Part of a small language model's weights.
Size: 12 layers, width 256, 4 heads of 64, MLP 1024 GELU, vocabulary 8192, 13.8M parameters.
Architecture: no biases in attention or MLP, untied embeddings.
Training: 431M tokens, 6448 steps.
MLP neurons of a small language model. Each row is named by its layer, matrix (up: input weights) and neuron, and shows model dimensions 160-255. Each number is 500 + 40 x the weight over its row's rms, rounded and kept within 0 to 999. Numbers have three digits each.
After each neuron's rows, "fires on" lists the tokens most often at its 100 highest values on Wikipedia text that the model never trained on. A number after a token or word is its count.

L6.up278:524532500466464497525477549469531500539484525494520487544507529509524516462526458487510514452453487432509504507506537516453549457466468544467496516431480533476468488492482392507537530476518489495529424486501500552568437495470543566511525507500556554555433480502585520444530469542575444438
fires on: " and" 46, "," 21, " or" 12, "ly" 10

L6.up854:431551563475461530497412551503500499487450456507465449473547490523485426457466523560465505499517524567506573480508497453521524475467504540502516470556458495481480493461529468472521450445562477522455533433502505470512506575545510511540483512502489545584429446601541467486472525557470493466
fires on: "19" 29, "|" 13, " of" 8

L8.up505:514505519542609448485486506539550441499510486548467456516586557442523470512572474481541502533499444409525480500489482496505513498576466522476521484518506508433570503580441530532471494458456444574502499484495519462459465529525520508505523533468483483493398449499508489512438479441494487475
fires on: "-" 44, " |" 18, " older" 4, "res" 4

L4.up654:496501474505540483490529522440412564502507510478472544499491513512542494499464543531543513521490494499476484557494592512567522518476467598532468519504568500518494485508458532546452498451445542435455457527465507498461524475540493488476469521491432540515536502550489538417410523509424558500
fires on: " as" 31, "\n " 27, " or" 10, "-" 9, " than" 7

L4.up695:492461499477592600493555455516458511454562519524497589538484430490447398446528505504551513519490484481551549501464562486509546499524434458506572411491459505572561524517498549499501530477520565489479480517508552536537542514481464440481465425487563424454524511518473482458527491485574422483
fires on: "=" 34, "\n\n" 14, "There" 9, ")" 6

L8.up1014:530455456520523527514524478495524474471520452472481500517531550499531503490542509530510475522510480471551472548501520536510437478573530507470486453490451557512466487481464514503515522444535424483525506514487513464484409463536494430517511449533539595488464529560459552587581539520473569533
fires on: " the" 15, " \"" 8, " to" 8, " is" 8, "'" 6, " him" 5

L4.up495:477475475531544536456518518516492418478549536501517524498449452497494581520540557463526418524468475458472537481527510506492519512440484403518542474485489579473527489471539524498499511541479499414518547558439477476530408558492468492530494503612485435540409498559509554516554515493530605509
fires on: " of" 40, "\n\n" 24, " to" 7, "ist" 6, " in" 4

L5.up138:513504527475476547448576507472473497465513502478523533477523493505496450589596588506526449484457464451549519498463481556446536518572450548481515485495467410535412574524463516519475465493481484521520463497562526534407545454507480428522498540468484477492476531565501492468481517536541543589
fires on: " \"" 43, " =" 12, " League" 5, "-" 5, "ng" 4, "\"" 4

L8.up314:514519435502466552538514415515445481485430479552465508471604509558563448549523508461463486544547442437479490589527472417552484510444585547528430427490480418477480486456545462481519545483530457502441468455497487536514475468539537551568491516550536506469504475493488521452471517565534504445
fires on: "=" 42, " comp" 8, " =" 5, " exp" 4, "omp" 4

L6.up688:460469496493512533462542470490547568533487434475472536494583480480528522495486500558516513469536490478483588530454531484443405463512460514435504570558578519471486456467518524559408465524493556484525439443533554590481436527476519509463497534485491498526473532547472556534522526458476416525
fires on: "-" 43, " –" 12, " close" 4

L6.up502:512458514503569551473514422528491526449496482498473533465571425482479373488575507495533548512525472548469471506512541500523490503451587521486461499565507513477545492491548473504510613486504523481456496448501526437552524520569485533469489464496536516522495563470454545482506513507488526498
fires on: "=" 54, " not" 13

L4.up922:459498475515546562447497502509547566559482468515447425442455544514508458539512490515511519512577504476521536534529437524465505490456540484516474489490518508538514602550578546503518568552555460526473479387508570486451437576486459473465495506404496475478430469576462606502496482525537499521
fires on: "s" 43, " first" 11

L3.up88:499527547528481535497431525476471515546462487463466469401478524488532493478469471558473485579491455458482537419504499530439556532446489500496501428494526530488462516586513536517459476524490490520514506548453612524477530534497510512499497530495424535489421522547498457545489510546519503486
fires on: " =" 38, " to" 18, " few" 6, " of" 4

L6.up912:510481553514505527480391480478454484532474536513582492517515417495499445483579544485501463474549441494415455448468511508420477555500582507453540510490540499534520530521517484563511514426391542511475438502483517510511546540558555562459474508525497495527462504564522490510516512513468529540
fires on: " in" 40, " on" 16, "In" 11, " 17" 6, "=" 6, " 18" 4

L8.up657:551478528415405510432492441509564526479490563532484483532513521482551488598541566521461490486446512507495494471463517486458610495539497462509516500518485486510506445450546533520501443477469569516503518524584519525500457500513500547462494529490514483460444495564509560495452509487519486511
fires on: " of" 28, "\n" 12, " Sat" 10, "|" 7

L3.up978:475486468560547488425417547579517416520411427499471495495463464540556457476561517501521529458506506517406534535529426519490557490479578550534496513512467501480539549510540434517489568488506523531533472450451547438549514463548474532477489445491484513472480548443492508531548523502565509470
fires on: "=" 89, " =" 11

L6.up121:452471484495574511491461491515503564527414500427566452512540517459470513480464524528602536485542408495484477489569538488520505542551465522522498547501476529493487526510527510546445580555515534482574523459482458533499462543451572506511538471460541470497513456502480508476559502481517475457
fires on: "-" 84, "–" 16

L6.up448:509480540532552447501535491481479552521492495585510449560478463466537466512534445547511495520483475507457518521548587486506494528462420476425479501514483514496424528557493539479495547516528504450483488457528527450465430468452482526508488513425404469482554407484554535503595492521501537465
fires on: " and" 77, "ril" 4, "," 4

L8.up404:491508465459489419473403431457441442528544564445537467536442601475478493546510488518463467514486504552427490485508505501580446465520530489553537492436453496554494528474513524510521561475430490502517565476504511467549518501496483494509459462520535574503417512541532519509516496481539462559
fires on: " |" 26, " of" 9, "-" 9, " with" 8, "H" 7, "bi" 4

L4.up937:522474513483556539507483543494532453433530510515499466507403504547536507490531512534502496500475543532486591513515485428539477529497518431506515571532576518498548555498491443544507507439450520584487495584545547445521445427465505518496517444493472563492442498502504417506476489486477542507
fires on: " =" 25, "te" 14, "st" 7, "che" 4

L4.up18:547501547477516484484471529532554536483457451543485513528557434424477435414492526501528432468549490536472495558507493477466525448474535462527445465410436437541566499433528483517471470487492560504539445442510530485473508429543466518575500521433480529546494543479470490517559510546568554473
fires on: "\n" 75, "\n\n" 9

L4.up517:502494537470549444453591440520466531456565479459446517547448408512536551536496547443420508450467521469399522466494558494428572449523533503499488483490491497477558570482574481425505498576543515561496537498544442561538489516474494441450416494514439488471443517469467545587519495558530502436
fires on: " |" 20, "|" 17, " Member" 10, "man" 5, "ola" 5

L5.up729:506462533422501469533545487491420472533479489495544499522497484453446507515517459537515530555482524568468459582470488466443398427491478483494430512433496538432444495590486472525564519483468464536528532488503476519458487515511453442493473482525544520447502517542484509512531485476482501540
fires on: "k" 13, "Sh" 12, "sh" 9, "z" 8, "q" 7, "ski" 7

L6.up172:489511547580542495515461489539504518489438493456473540477476495541526456511448511485600439479523470552443543532488501531509465535478632483520453503438466544493532512425460507499455541500492536468470451465452596486499525491514503539541555508467508482502551472467512525424438583496506492551
fires on: "=" 24, " is" 21, "s" 8, " (" 6, " there" 5, " has" 4

L3.up950:450417521487496488489555456475500544550541494492555534551504532488533447514454417548534473480429565406429520564528531375526520521469410533444488516472550494512433511487453449464468463465467489472483448455484448463418428485486545408516463519456534511548477488523498509453465436544481443454
fires on: " or" 18, " (" 12, " and" 9, " than" 6, " med" 6

L4.up30:508538518616498470470488461484522541578460462438510502516495521458503499524494508450471452463515477499442532484482455527492468495570459518518532457484498503428568601527516500510452521363509507462497505497468512514480506467477464498519504453467477430543487495499458444536490505597575506472
fires on: "-" 23, ";" 13, ":" 12, " and" 12, " A" 11, " include" 6

L4.up24:493517430571531466478546451486500572527602480472516522478486583503456513562547465493560487517498503492489488501513542505524399466542424481512522517488457488479509564504546602513441457491470467544552524476495557566511499523444512535506503487474543475512428479512520492476555490457496416456
fires on: "-" 92, "ission" 4

L4.up413:502520468495521595486517537480478531472479542539514523469402435479537440483521510530495500437503524517439548524523529503458572530482497484522463469439486518518419548512550468554506492453448519469513506448556497458510501436553532476603510548420530464542516493598496508490496474495450534475
fires on: " (" 40, "(" 9, " \"" 7, "P" 6, "\"" 5

L5.up63:485528443490560385468532523481443525461493496517482469504471525497568487487466535479548507463460508379507482426589472479480543507482607530505534496467451468459471486510485457496534561430466579500498470493549604512567466488472555507459478528503527488530533475521492451510505480477528478532
fires on: "ly" 14, " not" 13, "a" 11, " more" 6, "f" 5, " At" 5

L5.up222:503556450498431414485536508479571578494485537493496458509492474448523428469443576477526486463444528431468505543467512465475504502510487449514498440594487440452531550455492489500417415491415545433529493455482485560485484440440511519534487542497491442490496520548424544509575556495603509499
fires on: "|" 20, " of" 12, "ár" 11, " is" 6, "ico" 5, " Team" 4

L4.up868:549534417472484502499435536524512508538416438560477478489528478462547420562448455484493483462473511516510536516520512528520462497476512488447512460442453493504527506449425436551472486493458547456457467418502511547507426507509464531564529558510581509493569493482474510457520517525534576497
fires on: "\n" 29, " he" 16, "," 13, " that" 9

L4.up10:501487529485513530461405471553475508573549436548473507467560494515460490491491508580553479555495530482535470528529519508521517484538513509474493417445494527491496571466468517530536504418549584541471596458463488448537568436503460521466606452486483491478421471543464454482509471605485515457
fires on: " the" 39, "|" 11, "=" 8, ":" 7, " comp" 5

L8.up451:514536455511481438521567471448576555506422505520473426479452511534481512519548456505506488507466492465521509511458478479510463516459415502516504582503466538428537492486535501490476590511482508492489435480495526468512462420528576499502487488487523528495515436523522481460514484545548491471
fires on: "," 40, " and" 29, " or" 5, " of" 4

L4.up849:506533474491519534424580515519411449504483493518542496478487484487521525513558479433465520564465496514493593554450549416456507540506468562535497461455486458500474551541516534480405470488529521503456518455524441513519491479496460541491500536551450492518425462502551609457542513460485551592
fires on: "\n\n" 31, "o" 6, "ne" 5, "je" 4, " in" 4, "H" 4

L5.up199:540482500515518571506572513456494553520644503485448465546462504447457527527544496477553456496466476499486540530523546540439470539519494521568526542552432485510512573433497498496502518538486525533506461526474496609560457481480563523414451475494500503428457518521465491473494547460515521500
fires on: " |" 37, "|" 24, "," 16, ";" 11

L4.up53:509500495547543445496522469476526482598501461526478499574569489437424576501508447408489506498530509414547473477475455536461531541510496412487496515554482487530519461489495552481515479506470535489497484471604486446602512499543476547520517529538508441437420440474540521532514539497519466488
fires on: " which" 19, " who" 16, " while" 13, "\n" 9, " whom" 7, " years" 7

L6.up282:507430437478566377471464451489468527446468487486558504557573530425460479463514510515511453528499413518489489544502466527428473484478389511454555550453480533523531527425482484548542504483487442541479517599529484555498548494522538554548529507520480452515489456545512506500536508450546519466
fires on: "-" 53, "ba" 8, "wh" 4

L3.up483:511543492541439622469498540505478528495426436465508412520498528475494464431545522485536479467459555432571508573476506516443472493458555464524539464462529542476531469464515496519489508527525561469461489446490478548483475536460494560512422536530433494533508435460426519505528473515496500530
fires on: "\"" 26, "," 22, " on" 14, " and" 12

L6.up452:530417566473496418475477538453460524518429544486477500552526564522444521448448552568532408532462483487519456510425496500477516506534464531503527537506458431527517450492474505529464473458550503603546532554514440478500487477516533502529548473561559476460473482481551505504485591503533496486
fires on: "," 16, "-" 11, " exp" 8, "\n " 8, " ref" 7, " (" 6

L8.up369:512486538572427490439458472542468571516562455499548509514509469578459395420512494426527452542496475498535585496453578534465596566500580505486475386500469533481489533507479475591511526578541524478469526492442437547532483492574438561455480465553541537540472486451433431465490523517559554464
fires on: "," 19, " to" 18, " of" 15, "–" 9, " res" 4

L4.up245:472503505403502540485494467494546479508538420566449476494536436419540477538514485599455497480466510520551528444540544533508528552462467531570478447491419540546525517499582543554505533470493541514518508494525454535473493502560560417455482515494564532449505486479457506433496570513542544458
fires on: " to" 36, " out" 15, "|" 9, " on" 8, " of" 6, " early" 4

L8.up861:542552459538504507501548489468460510458508422492497477534528501475549522526521462570521472511454530436556551551478496532527473497457427505564462511471520503534534495470540496564485483536571570478383503537544514535476455508488483487483501510502452491527470522455511502590439444593488494533
fires on: "," 33, " and" 15, " said" 7, " stated" 4

L4.up570:485472497498511414426510428462480554532483459460553453514508470521500474483453518531516551457529526509520488565481441461434586481553539533549492475429551494498515433514508491508576479574470482494465507449467546591527552443557561453481495546519526469520522462528534473532514575544498472550
fires on: "," 47, " all" 6, " an" 6, " her" 5, " An" 5

L6.up536:486450509577440504488497410478442518484534514477494498501484405537479454507433472528468548493479554488482544500492496531519552499467492491580479481512574475596437539536449449562508545515560518493481473471502501536523443483504591534490446481476597447455407480493455464505512475527395541532
fires on: " |" 27, "–" 22, "," 21, " until" 5, " after" 4, "st" 4

L5.up375:507567494518542559477438498370537534539407542530462496498516547400534437417512522531495478509481525468455498553556530422492505519497535508528480452485498492496557433492455421573453574508560501450467452562497537448512482476511473568495563534522464447566514481476418491538506501481533476400
fires on: " has" 28, "'" 27, "\n\n" 8, " have" 6, "rib" 5

L5.up550:474433504492463545488540456534447490553490515521556439521482588509541502524452484525485461483492506442514460495462497512464499518532514450558491501538531456528528541495543449493442517529547522517576500516486564524539478539514516491435498460446503462498491508479529510461502489416521538459
fires on: "-" 23, "dr" 10, "f" 6, "af" 6, "st" 5, "fl" 4